{"n_kv_head": 2, "activation": "tanh_gelu", "norm_eps": 1e-06, "parallel_block": false, "init": "normal", "init_std_up": 0.0161, "init_std_down": 0.0036, "lr_head": 0.0123, "batch_tokens": 65536}
MLP neurons of a small language model. Each row is named by its layer, matrix (up: input weights) and neuron, and shows model dimensions 64-159. Each number is 500 + 40 x the weight over its row's rms, rounded and kept within 0 to 999. Numbers have three digits each.
After each neuron's rows, "fires in" lists the words (lower case) most often at its 100 highest values on Wikipedia text that the model never trained on.

L4.up868:462516499530424468496489525514464512494463423523449544455452444458588539549513521503462490463493462498490567457407509512501523524496517501540468503620560496482546457457504543542495525536506483521576484568473475497541504522479470477457484495489490495506534562541443507555524496612549503408
fires in: "later", "of", "performance", "transferred", "less"

L2.up836:546550461499495488508420550458517465546443589547509494518451474517555501502527626473495511476510468476562489441466441487482467499524486502515505485462453451514535473504498580502491486495473522456537572505529572479472476503515517494568503501454564491508548486555504485535548545537500472506
fires in: "on", "for", "only"

L4.up908:490503542552485485529440526535565477459505496507475540552504535532541475516475481457527493458472547498521536563511431415535482510476481533462478464556519514458472492458503552521416506474568521548461620464508500538533558567576504490442455470513416495430535503422559434553473549489494482458
fires in: "center", "central", "century", "centre", "called", "cell"

L2.up348:549499473452503503484515526450516492424470482434445548466438447526549475487500528483534506525513458520535502505508514551530468501511550541510487515460521473475548453542497413558423504493506503584533515549455531458542496420551492413540475516419451490502489490503477509508460486467433545525
fires in: "an", "was", "be", "been", "being", "best"

L4.up105:457522536500476515459530422492513477512489513462508504535517531533514502545495499571529416508499519479577531463557524497533497475529503549508517454562476474500468480429513457469514524441439548503553477518475456471402426530502535462500447551478440484504551549462514513446464539450592512488
fires in: "power", "population", "powered", "appeared", "appointed", "powerful"

L2.up227:552475520401550509534535572510483536463523535546533587492468514507536516505515470444484539521515521486497475527414529517564479506560572456598539525524482501549502484523526492488489479439477452530506496438467467417490459465511534528485568482496490449444481419547455476444523514443435543564
fires in: "states", "state", "st", "street", "strong", "stephen"

L6.up586:495466481543531500430426524553515550550521471517529594467561561461514511459524587493479493471463522539514514472529475508533433555532473548511448479534508512559533447503535479496488545534521487517533577531523422495472534490499524505455454458434389446500509560522420491498550529539491442559
fires in: "of", "by", "early", "many"

L6.up376:499520516543533487558518497537526526514494503576534497562442555502448486496525531487488598499450536504542546480552496431535496555478485504444436510524453487427497496487525477488496466471415474516453445467457444480480543527532511537508441447483471463512547495445513488516490530494435480511
fires in: "of", "to"

L4.up317:496457476417525475441452471512503501457558431432494518438540546538456525533465472534504494525538473493563475459508560518487534576469510519485570489499534547499473504498455497523475500553481604524478534476454478511601472411558542518536539551471489550490525532538459532501547447432534452529
fires in: "be", "before", "built", "best", "being", "been"

L2.up770:479437523546555449482460494564424496553517572505471521457600542489483438519495421539495531413471455544530499508529447480552495506478461489498477431537443507499498466550476511466462529521596431551505576476459510515511527520576488488484541531493482520549569418470483490461486568458529513542
fires in: "january", "february", "military", "documentary", "secondary", "primary"

L2.up40:534468481504524480538496490556511453482510485470555506526539461439502437480435549469496497501520408557485526462495499474486528524523507511485458488567534555470466550444492503468461468479489496512625551576529563534492512475512489504560530483494397470482442507453419445516435526517530479492
fires in: "of", "for", "1970", "1974", "american", "1977"

L6.up717:448536495553478442488569480471440469590456450560535535499488465582498561475583494445537413567531455518488488444449518449590517499536525582511469521477514549488517503532519472478510464404429527452562518549468518513498488515488505478574475513543556491506494496526482433525480496476553514501
fires in: "of", "to", "took"

L2.up175:471513447454593528499493495513494464479466469366514473536525528580526578461568462466446437523477540526539564522400483542501495484542514508560483505438499535561465453527537416482453600475522456523475514550480511497529447465540546618466513457410454510527567555521517512462491480460459469539
fires in: "in", "between", "households", "interstate"

L6.up756:506538500471501489469533537460511567479467517523473480480534516530527535493449510434491442469411640517628484484481538493553531443477548526520497463422527548518489528533496495494428504538565471465503499486504458450472484518475475495532500539488493558510485451419508568539452468519511536503
fires in: "on", "as", "in", "used", "only", "worked"

L2.up798:521465506385524505522460509622548487489509495468499595516483435529537465493475559475550494511463594538494470606456545543538505497492542469545573511512525496523488537433531566505429519418467489499492497471456514494529488510496525537429471484544451540501545434495451519494411501584487453494
fires in: "by", "as", "with"

L6.up451:503531466558527507507515440526460533510538418574554492530585503536543504595490479488493547491458517421488520405466442446535564523529510464518513436493537540511503562463483530501504542514555463521526501518487525477585458519535603526496430538532427453520507496447447517592496505485514433423
fires in: "or", "votes", "via", "orbital"

L2.up1009:551488489482556399525515528536554458480477484477424553557471518537534530514448532486516458548509490460549439507471529518475432489456517485532541547471508562457544437514531505468502507478607458479523434441482528441542554555492489502513433565525538477552477542473440478465489426498438513488
fires in: "be", "best", "before", "being", "been", "began"

L4.up718:497618494508504541464475539557457473508480450499544510579555495455532483500597506472452515496474495494560574458491475436520472535548532513527441484511509473548494511431486528507530539530510499502520470546469506444560488540489521457499502500498511515519533528502465499508545468488440505470
fires in: "on", "24", "27", "only", "23", "29"

L2.up266:507482498481480567548523574494517507505478512538551595511497474515522506450511501483503468500525512490464550512419467436440488455512482516471522467506509579566449422455458509489553582497516498485535469497489593449527421469497498529581446515477421481497462450512434483470454521557520488555
fires in: "university", "portrait", "short", "northern", "portugal"

L6.up984:461492475508428488526444538523512505503489465479581495489450486520576450498570474435508463523424519532469511474493470514492554516489546465511548419493487513523511630389497462473440543510527530546507503586481492525565432538544465465517414479479574506475483519544469457531463493515599480513
fires in: "in", "dutch", "1"

L2.up742:536470505545531530385470431474434511503482494516512579507512434472546564595477494514483578477505547468476501452506510428499494475534485530507537452482449516540509489482560527482496468462509495393523529463472427465479539480532479517476522503495464499407563507496521543433518536457515516440
fires in: "two", "house", "these", "households"